Weights of a small GPT-style language model, trained from scratch on English Wikipedia: RMSNorm before each block, capped logits.
MLP neurons of a small language model. Each row is named by its layer, matrix (up: input weights; down: output weights) and neuron, and shows model dimensions 208-335. Each number is 200 + 30 x the weight over its row's rms, rounded and kept within 0 to 999.
A block is one neuron, or neurons of one layer that tend to fire together. After each block is what it responds to, as a language model described it from the Wikipedia text at the highest values.

L4.up117,200,208,200,164,201,195,192,163,188,188,154,225,226,232,205,157,180,183,217,225,195,232,196,225,198,192,224,216,171,152,208,261,196,237,220,208,168,207,218,257,226,212,138,215,275,210,172,192,228,219,256,190,178,176,212,173,170,178,179,172,151,244,213,245,175,163,212,193,207,211,234,191,215,219,192,203,220,180,139,233,219,142,173,191,205,176,209,163,247,237,227,181,242,247,225,208,207,222,202,213,196,178,198,199,202,205,204,218,186,217,211,212,213,196,247,229,162,176,205,192,212,176,206,222,225,219,287,238
L4.down117,213,194,191,233,235,232,237,187,236,245,189,191,170,231,105,191,254,200,173,184,146,187,148,223,213,204,188,190,160,201,216,228,176,208,158,229,192,218,191,162,222,247,176,242,211,163,226,159,189,221,176,169,199,175,257,184,291,228,222,202,193,172,211,200,185,165,148,201,167,218,228,255,184,210,250,211,196,209,210,178,256,228,199,159,229,153,173,165,163,174,223,199,245,211,175,156,243,215,199,207,198,218,149,176,247,151,219,138,168,190,205,207,212,157,233,203,152,189,235,227,199,209,208,214,180,230,165,201
L4.up956,159,171,215,222,180,138,166,224,240,199,208,222,180,221,208,272,167,214,202,157,189,195,181,237,189,138,192,158,234,196,181,139,182,140,209,224,207,205,204,221,168,219,234,237,246,179,195,207,141,241,219,201,276,198,195,202,204,156,224,217,258,209,186,179,189,189,224,189,238,165,228,243,241,191,266,112,197,247,160,190,182,258,232,188,153,161,255,211,197,212,213,254,229,217,222,228,182,199,211,164,152,203,239,203,169,170,233,167,206,180,139,209,233,170,178,202,201,185,129,210,222,192,221,250,174,184,180,161
L4.down956,165,152,222,221,131,153,186,206,226,236,177,158,182,141,268,203,240,194,209,194,233,213,161,210,212,204,190,235,185,212,175,195,208,180,237,165,191,183,248,158,195,221,246,221,205,207,249,235,147,212,223,126,211,219,166,243,132,219,194,208,170,186,163,140,195,216,215,201,170,220,221,224,169,194,226,215,203,204,208,188,224,195,255,183,179,129,154,207,145,162,203,179,229,189,189,148,247,242,194,204,215,219,172,176,209,198,201,219,232,163,210,191,166,250,168,168,181,218,242,153,207,190,167,148,202,186,102,169
L4.up1993,236,234,195,190,178,224,221,206,173,207,191,211,175,205,173,181,206,174,131,210,173,198,199,203,154,150,243,183,217,225,167,182,245,200,173,207,193,192,228,210,235,169,203,168,255,183,129,120,172,265,208,215,197,203,153,202,219,210,238,163,219,143,179,242,163,233,203,130,219,149,223,185,213,224,216,224,224,215,188,209,175,148,209,195,196,156,247,206,195,184,174,207,167,213,228,241,233,171,215,248,231,227,186,271,167,221,241,206,166,200,243,163,231,241,169,214,156,170,175,170,200,162,213,212,224,131,240,232
L4.down1993,159,204,196,232,172,173,248,197,192,239,233,168,186,167,159,188,203,178,188,225,215,237,160,173,248,207,179,236,241,179,204,197,186,217,237,220,180,229,217,171,233,209,214,235,232,234,186,151,230,204,268,186,214,261,247,160,224,168,215,154,169,239,200,181,195,165,213,213,147,210,187,186,153,214,172,170,245,221,209,219,188,259,187,162,205,223,147,195,195,190,175,165,227,192,177,202,183,191,220,188,181,182,191,153,174,210,127,167,247,245,141,198,226,186,222,258,208,182,202,218,146,148,221,191,147,232,215,164
L4.up2249,206,184,264,220,168,158,179,223,222,189,269,156,154,215,167,266,203,194,236,192,195,185,217,201,182,236,215,214,221,172,206,200,197,248,194,173,222,256,205,189,200,234,229,144,237,184,184,211,200,234,237,201,205,209,214,208,215,186,142,203,186,194,194,205,235,212,166,211,216,211,151,178,207,215,153,133,218,212,207,189,202,207,194,179,167,185,206,192,238,197,245,189,237,206,220,182,139,212,183,234,198,250,239,171,152,205,198,196,226,209,215,169,170,163,229,257,269,180,262,195,216,233,215,176,188,231,240,160
L4.down2249,207,189,186,161,193,212,185,167,198,189,203,224,187,229,194,231,184,184,169,206,188,201,189,210,181,176,242,198,119,221,200,161,152,184,210,153,179,221,190,187,211,214,207,164,197,192,208,215,201,172,201,224,258,169,214,203,203,215,197,217,216,261,184,171,146,190,226,203,173,196,237,164,252,201,220,286,240,188,208,209,181,178,221,210,211,170,207,190,187,171,228,183,185,190,177,202,244,216,251,197,174,239,166,224,237,167,183,231,200,199,149,169,187,174,201,228,174,196,214,144,219,195,262,191,222,215,173,208
Responds to: Distinguishing modifiers in noun phrases

L4.up293,187,233,219,170,229,255,204,259,217,191,185,180,244,167,189,193,173,181,215,136,189,165,209,185,181,206,224,168,205,233,169,179,253,211,126,218,202,213,166,167,234,189,172,136,188,170,186,203,229,226,189,220,178,180,196,179,202,216,210,201,183,204,182,268,238,224,187,175,248,247,237,213,204,150,173,178,198,211,175,190,219,191,215,166,189,167,210,206,244,188,226,162,194,232,225,250,148,163,215,227,190,218,165,112,284,221,181,177,190,208,198,177,197,132,229,223,204,212,185,115,189,207,193,209,212,249,194,189
L4.down293,150,220,229,191,216,197,211,265,155,215,183,296,188,131,218,184,212,202,169,219,228,191,177,115,211,227,217,207,240,204,193,190,194,178,223,277,209,221,188,207,186,191,242,230,157,204,151,209,232,246,249,180,189,231,194,191,202,194,272,191,201,229,196,214,165,257,231,191,235,228,191,229,177,148,184,216,206,134,204,202,267,246,167,117,196,215,187,158,220,156,173,197,226,210,210,220,209,180,219,227,226,232,219,186,203,241,218,201,195,208,202,179,229,193,245,183,208,185,179,189,224,174,201,194,230,200,174,232
L4.up1011,160,156,194,186,180,232,121,215,149,249,166,172,157,197,212,173,192,144,183,213,220,194,151,202,240,258,234,188,206,178,213,215,221,157,250,164,227,226,192,231,205,180,243,190,258,184,210,220,227,197,161,222,219,210,201,193,193,218,212,141,200,230,230,247,215,198,222,170,209,226,188,181,264,183,191,148,179,172,192,211,240,207,145,127,250,217,173,200,169,212,176,208,221,223,105,217,187,218,205,233,182,170,195,202,194,184,194,221,215,145,191,235,216,184,242,235,184,236,198,132,171,134,136,251,239,184,172,208
L4.down1011,205,170,176,142,172,193,264,189,184,204,232,236,178,198,215,186,174,114,183,207,162,201,189,246,223,114,239,238,189,194,219,201,175,177,201,217,180,212,222,268,174,174,197,145,198,249,202,178,170,132,194,234,237,166,222,239,210,235,173,190,220,201,214,151,195,197,161,187,236,252,163,238,170,231,230,141,180,184,171,145,185,236,211,200,186,227,126,216,223,247,198,195,162,213,215,217,253,189,204,194,229,258,231,216,241,173,231,193,173,193,143,199,210,193,166,220,154,180,194,187,199,207,246,253,210,152,228,226
L4.up1506,192,202,216,253,144,211,164,196,246,214,167,226,182,127,228,232,227,192,171,196,285,190,170,236,200,224,258,183,204,236,231,165,152,185,263,200,225,173,168,172,156,239,209,247,157,172,188,160,188,218,201,227,176,188,184,177,219,196,213,160,232,239,211,240,234,215,198,202,233,161,182,154,205,225,180,187,207,169,222,204,162,177,214,179,244,228,238,182,190,180,150,241,163,221,202,230,203,228,154,244,185,203,201,163,215,218,196,197,154,207,177,150,183,198,257,195,209,154,194,203,244,189,202,229,209,252,147,211
L4.down1506,200,163,181,161,234,211,231,175,250,223,204,253,152,171,207,249,236,210,149,204,262,188,216,172,213,215,217,197,202,282,207,245,241,198,216,187,174,194,228,188,209,119,242,164,136,225,189,168,239,235,217,223,230,211,182,187,165,174,222,144,223,208,226,177,225,218,223,162,212,224,217,209,195,240,152,277,220,179,179,230,216,135,215,218,137,202,208,218,240,182,251,200,224,149,211,170,261,206,235,245,182,160,175,219,195,154,185,230,178,210,237,216,215,204,199,177,229,211,178,227,252,203,211,215,189,214,170,207
L4.up1733,188,140,210,170,182,180,201,206,136,182,184,250,207,217,246,219,190,274,205,257,219,262,207,239,228,202,207,217,181,185,197,162,225,213,204,198,165,169,235,166,199,228,202,177,194,194,164,224,146,216,245,192,176,251,162,231,200,208,220,231,180,250,228,177,228,210,201,173,217,170,246,181,235,226,198,194,230,165,170,177,187,177,242,237,223,235,212,202,192,191,222,149,183,252,204,212,215,223,150,177,210,275,187,213,146,228,196,185,185,201,158,177,221,182,202,196,215,256,168,183,153,199,234,212,183,137,212,190
L4.down1733,214,192,168,166,187,192,190,205,128,222,262,192,168,148,185,259,151,220,171,222,154,241,238,187,213,187,175,149,228,132,197,225,214,222,167,158,202,196,202,177,172,252,187,233,163,161,210,226,232,218,190,206,212,170,196,163,207,192,201,212,216,215,204,204,198,225,177,208,209,215,240,170,204,241,192,199,216,197,189,192,181,154,225,252,210,214,220,206,169,185,272,196,174,205,189,199,221,179,225,184,230,253,204,156,208,184,170,168,197,270,222,195,176,200,243,170,208,216,182,257,251,172,221,243,237,169,206,203
Responds to: Sports scores and table cells

L5.up1060,159,170,207,179,160,211,185,146,146,194,218,176,207,227,189,229,183,149,199,185,264,213,179,212,234,196,189,183,227,234,214,240,177,265,188,154,214,181,190,199,191,258,153,243,201,246,231,193,200,170,155,188,178,218,204,191,233,168,148,218,195,174,206,269,217,178,194,207,208,167,157,192,152,204,225,254,204,186,181,173,205,195,194,191,207,160,226,205,216,165,205,218,216,232,238,226,153,251,153,194,185,210,217,197,155,256,234,160,273,198,178,261,222,172,189,221,182,147,208,152,194,199,214,235,204,257,194,173
L5.down1060,182,147,155,214,233,187,186,159,181,217,173,187,198,212,158,162,211,222,196,219,160,188,200,230,258,198,201,217,172,161,236,185,175,211,179,184,167,187,186,212,225,199,239,200,260,237,160,182,195,182,208,171,193,159,210,178,281,245,187,248,184,130,213,201,147,221,213,215,186,236,229,150,157,184,220,196,184,224,233,184,166,160,177,149,183,236,187,215,160,211,202,228,179,233,183,197,212,207,252,216,175,203,174,162,195,196,210,175,255,214,198,225,172,186,137,193,157,141,176,166,142,210,207,219,221,258,213,190
L5.up1366,220,153,203,175,226,199,234,174,197,242,218,171,217,156,189,207,195,212,248,212,246,146,202,164,216,215,193,169,220,191,204,211,173,167,187,259,212,271,185,181,206,248,228,158,199,177,217,192,173,186,235,206,259,190,203,226,169,200,180,264,217,199,266,241,125,193,229,208,166,188,127,211,191,200,178,253,249,155,190,196,138,216,199,152,211,198,225,121,169,214,173,212,157,233,182,247,184,195,213,210,209,237,138,217,190,144,242,211,205,143,238,212,171,211,160,190,166,171,194,197,208,206,227,228,180,188,162,238
L5.down1366,139,213,180,183,205,168,190,203,232,234,269,216,175,232,228,235,237,243,220,204,228,179,228,131,185,239,230,225,219,210,209,208,204,170,194,217,199,173,146,248,181,235,215,243,191,237,115,257,202,229,185,180,176,224,202,220,194,236,201,216,213,237,204,211,190,213,181,214,212,231,173,179,187,146,201,235,179,170,226,196,246,222,177,181,187,175,206,190,115,227,222,237,170,221,177,193,193,178,195,218,158,204,188,171,198,130,220,184,203,248,177,249,241,199,190,150,177,163,163,227,146,198,208,191,191,179,201,201
L5.up1518,183,209,211,193,181,180,190,166,199,198,203,186,189,216,205,248,216,192,177,125,198,191,196,162,180,142,203,212,213,185,193,199,202,266,158,178,188,168,222,185,247,240,222,165,212,247,232,175,191,198,197,194,126,295,176,197,169,188,193,292,240,195,184,193,176,184,182,153,177,199,189,240,207,205,202,213,246,200,174,252,187,146,188,177,182,198,212,187,218,208,235,153,228,177,148,197,172,223,143,218,183,174,232,228,205,196,238,160,252,221,206,199,254,152,245,227,191,214,182,215,137,227,166,243,185,216,210,215
L5.down1518,219,226,167,168,215,184,178,148,226,217,164,195,172,227,229,151,202,188,204,238,201,193,203,167,186,184,213,152,172,210,182,171,185,240,214,199,169,182,193,162,184,206,207,239,248,240,214,210,221,237,158,234,186,203,147,176,205,205,224,240,224,181,172,204,187,228,240,269,245,262,205,195,247,196,212,162,187,191,179,168,162,174,191,244,151,163,151,159,150,214,199,160,213,200,228,167,172,189,232,198,231,265,152,163,198,160,233,131,215,206,208,159,198,197,239,207,211,252,197,137,235,144,200,179,189,180,147,166
L5.up2230,263,253,219,222,224,172,184,154,185,234,230,200,192,243,168,181,169,210,234,169,179,148,194,179,215,182,204,212,246,203,206,231,210,205,192,255,153,182,175,204,231,246,176,165,167,132,205,175,190,211,201,213,171,237,208,176,215,212,173,205,160,188,188,205,204,231,183,173,230,207,159,177,179,176,269,175,195,199,159,226,212,199,276,176,177,158,211,182,164,189,162,218,214,201,174,237,205,192,199,215,235,181,173,198,204,203,214,187,158,209,247,198,218,200,213,139,199,184,219,173,221,258,191,143,233,218,206,269
L5.down2230,235,174,188,176,185,230,121,169,183,238,208,217,158,168,221,204,169,254,187,216,199,179,168,146,215,180,200,231,186,188,210,193,236,198,179,179,238,174,166,157,172,213,220,181,183,211,192,180,208,202,183,204,137,242,130,206,193,172,219,190,175,225,164,195,201,210,204,213,174,184,214,188,172,168,218,261,200,171,180,163,201,254,160,165,229,214,246,201,137,176,189,243,232,215,182,211,188,175,196,229,149,196,157,190,226,208,223,169,197,205,203,221,133,232,191,202,236,254,232,210,214,182,210,190,224,170,239,198
Responds to: First and section headers

L5.up398,210,177,236,165,251,231,155,206,163,191,253,174,218,240,214,220,252,256,214,195,181,149,172,250,147,191,203,173,200,266,245,203,202,161,192,201,242,234,177,198,151,158,231,188,169,220,185,227,168,253,251,181,231,152,201,203,226,235,206,147,193,197,204,186,202,232,188,248,212,185,188,150,239,137,183,221,198,240,211,144,222,198,160,180,233,194,228,163,249,217,165,261,193,242,229,248,220,222,194,152,173,172,206,236,249,187,180,220,235,186,239,164,217,217,224,173,197,207,188,174,133,252,202,204,201,205,171,229
L5.down398,222,134,230,249,227,184,194,190,183,187,211,216,250,212,229,181,213,227,213,221,213,201,208,152,172,215,197,202,189,150,194,225,203,216,200,175,237,194,196,228,214,139,203,195,253,106,223,233,186,236,217,192,221,254,192,235,144,220,178,227,208,204,230,189,216,218,186,205,170,226,166,204,241,139,252,220,178,232,245,229,184,170,212,194,235,215,174,155,233,187,198,228,164,173,223,206,171,214,190,208,200,215,181,191,266,196,202,200,206,176,201,228,195,141,212,225,175,165,221,193,176,149,243,242,188,250,203,203
L5.up1342,221,210,203,227,171,171,233,188,218,260,189,182,148,235,191,229,269,227,182,153,267,224,209,243,197,170,158,131,218,243,183,169,189,225,180,210,194,268,239,200,210,208,205,157,212,209,243,159,202,195,224,218,245,176,171,208,235,191,183,212,228,239,203,184,208,229,195,233,187,229,212,205,199,178,270,206,157,200,175,204,233,245,199,176,149,178,225,191,257,180,183,261,199,212,240,238,181,236,239,215,199,215,196,211,228,209,169,235,217,230,154,172,236,189,171,200,177,198,171,205,168,239,158,239,210,199,206,216
L5.down1342,199,214,162,154,205,175,197,191,196,215,161,169,204,197,162,178,209,201,161,206,207,210,265,212,235,162,242,201,207,163,217,234,177,204,201,160,140,155,242,228,181,211,147,214,214,185,199,195,210,198,136,191,168,198,276,240,219,228,167,232,173,199,211,143,165,161,206,186,167,248,231,193,211,229,181,178,158,211,221,171,220,185,193,255,213,196,98,205,173,217,224,212,201,210,190,188,193,187,238,206,171,169,218,193,170,166,205,184,207,187,188,175,198,137,181,224,192,227,176,203,209,147,203,196,217,245,108,207
L5.up1552,215,228,194,233,217,215,214,179,218,142,179,184,184,216,155,216,179,224,245,167,216,150,205,211,221,178,177,197,186,174,226,230,210,197,249,185,272,198,157,145,206,202,229,192,154,192,182,169,168,219,225,206,195,233,243,222,196,185,230,198,224,229,150,144,208,177,223,216,178,240,217,218,185,201,204,173,222,180,206,175,242,203,243,154,180,237,192,218,261,252,196,268,229,214,211,265,181,218,221,266,168,183,210,247,176,187,236,199,206,211,175,129,189,241,257,217,210,218,154,196,198,237,170,250,253,262,189,183
L5.down1552,199,235,158,213,247,196,203,206,198,248,180,208,160,205,208,199,224,222,184,243,185,154,212,231,228,214,222,165,220,172,212,198,182,224,196,242,244,235,178,205,260,175,207,194,178,211,214,183,235,244,232,204,180,185,244,240,169,270,202,264,273,205,180,168,241,175,232,223,214,185,232,208,146,242,189,176,196,204,202,223,161,196,204,161,215,245,185,198,215,190,159,165,181,236,174,168,185,246,154,198,195,159,194,225,188,151,217,196,205,164,234,182,128,206,191,221,274,206,223,173,230,208,222,195,220,190,160,213
L5.up1954,202,217,221,187,197,257,225,231,279,240,161,219,186,170,160,224,172,213,224,201,240,179,172,148,213,247,209,137,179,251,180,182,249,233,196,183,151,189,158,150,190,230,246,162,184,144,162,232,226,209,211,248,132,171,226,193,209,192,160,177,239,184,160,227,170,169,156,207,181,170,211,194,172,214,189,237,207,197,179,225,224,168,228,222,154,193,193,207,221,192,211,172,178,181,197,250,195,144,161,221,219,174,226,201,202,222,179,202,165,216,178,190,259,224,207,200,215,215,151,162,227,186,188,216,200,259,198,179
L5.down1954,223,220,160,198,270,202,220,223,240,197,203,192,189,217,192,192,227,202,239,229,211,174,156,234,212,199,219,216,169,169,162,202,179,219,166,207,204,226,184,223,244,196,185,212,160,189,231,177,191,230,185,167,243,176,246,160,217,203,198,251,200,170,251,218,173,220,144,210,216,218,211,228,147,226,212,183,174,246,191,203,206,178,174,135,213,163,192,222,192,209,127,244,206,192,204,165,249,202,245,186,227,189,200,202,147,155,184,205,136,272,167,177,160,139,192,222,184,201,182,208,194,179,211,155,124,235,211,224
Responds to: Pipes before numbers

L2.up742,199,146,198,219,162,218,228,195,166,219,157,176,182,164,205,246,197,185,249,200,181,206,182,215,168,195,224,220,187,220,200,165,217,200,179,175,203,240,193,224,228,198,158,161,218,164,228,135,130,208,214,163,207,180,214,258,192,151,180,178,209,184,201,198,210,235,205,204,205,221,181,195,158,186,242,181,207,191,180,185,199,196,242,175,221,121,235,230,218,209,284,192,239,220,183,171,198,228,219,209,213,199,151,220,165,192,201,197,248,172,186,248,212,195,196,216,164,195,232,177,210,196,243,248,197,199,181,249
L2.down742,232,201,163,214,229,197,227,148,259,208,193,224,170,244,226,155,215,202,186,206,172,234,207,254,214,231,198,224,203,231,220,218,232,210,238,234,205,213,197,197,204,223,219,258,204,224,190,206,209,237,231,205,249,162,265,187,231,273,222,228,211,176,186,171,202,221,175,190,144,253,174,235,218,140,186,238,197,267,208,171,246,228,215,189,189,220,189,174,188,207,188,208,225,176,156,178,240,195,247,207,282,194,198,192,159,246,192,212,201,224,212,211,207,221,169,193,189,197,169,156,221,228,215,174,271,195,174,228
Responds to: Selector after "the"

L2.up2010,175,210,218,185,229,194,221,174,204,145,240,197,216,199,214,242,216,217,226,192,184,228,197,225,144,217,195,180,201,230,251,206,195,176,229,244,180,243,142,167,177,183,202,220,218,170,170,181,228,205,165,166,221,228,201,246,226,184,206,174,182,169,135,190,231,236,164,145,188,212,225,215,169,216,217,193,206,212,170,186,192,212,227,205,185,214,227,228,260,206,158,231,176,190,240,182,245,205,197,202,219,195,204,220,219,240,171,209,232,209,170,140,201,206,226,202,221,212,118,176,205,222,214,236,223,192,179,172
L2.down2010,221,194,185,232,184,165,224,198,164,200,177,228,168,198,221,161,184,218,188,213,186,183,196,200,202,203,227,163,188,233,220,194,148,186,142,159,178,203,175,149,214,259,232,208,175,177,220,248,160,226,206,228,172,116,199,185,212,151,195,129,227,197,188,205,271,227,166,197,159,258,228,214,156,202,223,206,240,220,185,166,233,219,159,216,188,259,177,190,210,166,199,243,215,200,213,169,227,179,210,253,207,232,204,197,241,223,188,218,226,188,198,253,167,203,217,231,197,219,181,190,208,185,162,199,219,238,223,217
Responds to: Mid-phrase connectors and pipes